python train.py --n_head=8 --d_mlp=512 --qk_norm=false --attn_scale=0.177 --bias="all" --parallel_block=false --init_std_o=0.0 --optimizer="adamw" --final_lr_fraction=0.0
MLP neurons of a small language model. Each row is named by its layer, matrix (up: input weights) and neuron, and shows model dimensions 112-207. Each number is 128 + 24 x the weight over its row's rms, rounded and kept within 0 to 255. Numbers have three digits each.
After each neuron's rows, "fires after" lists the tokens most often just before its 100 highest values on Wikipedia text that the model never trained on. A number after a token or word is its count.

L7.up93:099094123102162151144139102119115149122077181148132124153115110102088102110125152114166125150114182133150098136120082166151142117125121163138135152099115097102143141122168140139115136136151144083128134067123106127166122136149089159133115121116143127138134102137134114143150112088115093095
fires after: " f" 27, "f" 10, "mb" 9, " sign" 7, "-" 4

L8.up351:173130051122156204117131157173126137101117177154125167123108107121121146119138127156137138099113084170135141129101095152143150119144127110173074121116123099127097141152123140097113124144090122153111102138122107129094154147110113159128101090109101143133152140131141066132109060115149161123
fires after: " de" 25, "co" 16, " De" 11, "mo" 7, "p" 5

L5.up276:152103110140119129111081143106157155093100090089119162131118130109120172129159124139070121130104156127146106135098102132118136158124094153128116146123152119133108126143119134085120156143121128138182138172160152119143173058148146124105148100153158175140170094117144157185165141161063132142
fires after: "," 23, " G" 16, "ar" 5, "See" 5, ";" 4, "ci" 4

L7.up357:132121115103129114095114111119077148084081130096112129114190126187129127146120152095092109154144114102115113139116115148126175160123084126140112114140103128127195157141134139114120117138179174139148116146139160090121117159116154133114139136129149155143112121137170147165092127143114106140
fires after: " " 31, "ri" 10, "cu" 9, "lu" 5

L8.up289:123118124131120089131159169103168143140121160128160113171132126158115113107133117088099112119153114112124116144120134135117100124119148112147087120127093147119170119110143127077139104124132137158133105100143108173101131130153103176147090108136157059142143148144136146114156145145151128160
fires after: " d" 43, "est" 6, " D" 5, "ad" 5

L9.up30:137109129116138142156146105176167140155107148117107097156187089111103111091092128116151135131133114113129123117119131122107128137153103156084121140058112100126122099120118146112119117123140116094121143145095142133111118112147141115129141150108152107098124141127176111142157114139111174143
fires after: " T" 43, "T" 8, " con" 8, " the" 6, " Con" 5

L3.up459:118143094126167120143088061157197130125124116124115166092156124153142133127152126147122140102159146145135163093121106129136130164125135183102125094139095103139166148122120136122133126150154169124126127146117091140176136113063094158118138174096142157150186185149127119134110133131098094107
fires after: "s" 20, " such" 16, "ed" 7, "," 6, "ation" 5, " well" 5

L3.up151:164154109126086127165096114122174124162155066123141136143154141112164098107152143126163119118119158122146134126064081154128146156089123155119151157140102104140112114118142120112162136140117153137114139147138135164179120100095091124115159138112129159119099177096157127118157099167134119111
fires after: "log" 14, "e" 10, "en" 8, "ct" 7, "di" 7, "ist" 5

L9.up479:134067100122131155133097156158138148151177090103139124153123131136104140118124138116150167110134113108080124087138100183176107140150129125120093131131113101084145103133128147120149115199058177145136130105160143084109123118131128149103140128131136209120128136122170136156109124075160103129
fires after: "s" 24, " Con" 15, " con" 12, "t" 9, "f" 6

L9.up260:128178117085082129141098119110144098154143152116111158145114102166126106137126152118164141172129157165128119094115119169161162139143155129161126107184165107154069133109137126120166122149089145117162129113154116124050164158144146094122166096119175145190092170108110144147129077090130163121
fires after: "y" 16, "e" 10, "en" 8, "u" 8, "te" 6, "ge" 5

L9.up193:084135148096123113069116143139154106100133150132097136066142126136138137116125163163104140119133130141104130123124109149152142138135104122137087103088097163095136105128099141122149125132106092118077116119130126169116163143106190124121162147151128080135136101156140149161130135141102131156
fires after: " a" 23, " Ma" 8, " to" 7, " b" 6, " A" 6, " be" 6

L7.up153:178127100085158151161163135117160163118107162116140145092133131124116171137089131142136123121133148124114142072113092136123129140124104123137110139132114124039152152117140141113140108144108127159118150139124122111119076125093118141106115071156124136132149106167144084122138144125154094124
fires after: " comp" 36, " f" 10, " pa" 10, "f" 10, " Comp" 6, " car" 6

L9.up290:124159120131142135097131107093096131130147095116159140111150127103136124140158114123077144104115120126093123112123126110123149160171140149123140158118130097163173133153108142156119114113154134124094136109127124154113100123127122196147139112140131123114182117142157122097141115181127084157
fires after: "re" 32, "ve" 8, "old" 5, "le" 5, "te" 5, "ke" 4

L9.up73:116153090085149159122147098112149129096148169083124170117126120159126139165095093111147117097154131061153104099142097092129121122165120129181096100123125140117100118108162141097158141144107117164111118147127095140143146126096124157121105145137142162151129150116117144122138112092113135131
fires after: "co" 16, "ma" 10, " met" 7, "ent" 7, "t" 7, "ct" 6

L5.up191:109117140155137140127126088177140118165109144130132126128174129174103066096082131117120114114147101104133137125139121143122116147127153137137145160132122099116150124148117124144157123128130100173152164083105100086130159162098126155094124115154096179105128164133135107157169126147135128118
fires after: "-" 20, "–1" 16, "–0" 9, "st" 6, "–2" 6, "m" 6

L3.up86:152097147142122137126135137077118127176162110111118106122161152128089130113151137081127156148137146169143098082111152166135124070115102116120136157099156131115102134112133146119125109111124127138151145130138121119186125094140149096107152121134125157134109168113130188122125073137130119072
fires after: " Ch" 31, "x" 14, "ic" 5, "iz" 4, "s" 4

L5.up161:130181121109139139117099115134159133171128120121117154131152141115156092133106126092098109105143140126110114114101103139136164189111125142093123121134114125151166109115164139129123119111121100168189096119127113125135109120106088131144088150164148194176173119154114116113140073107140126136
fires after: " was" 32, " is" 15, " are" 6, " were" 4, "il" 4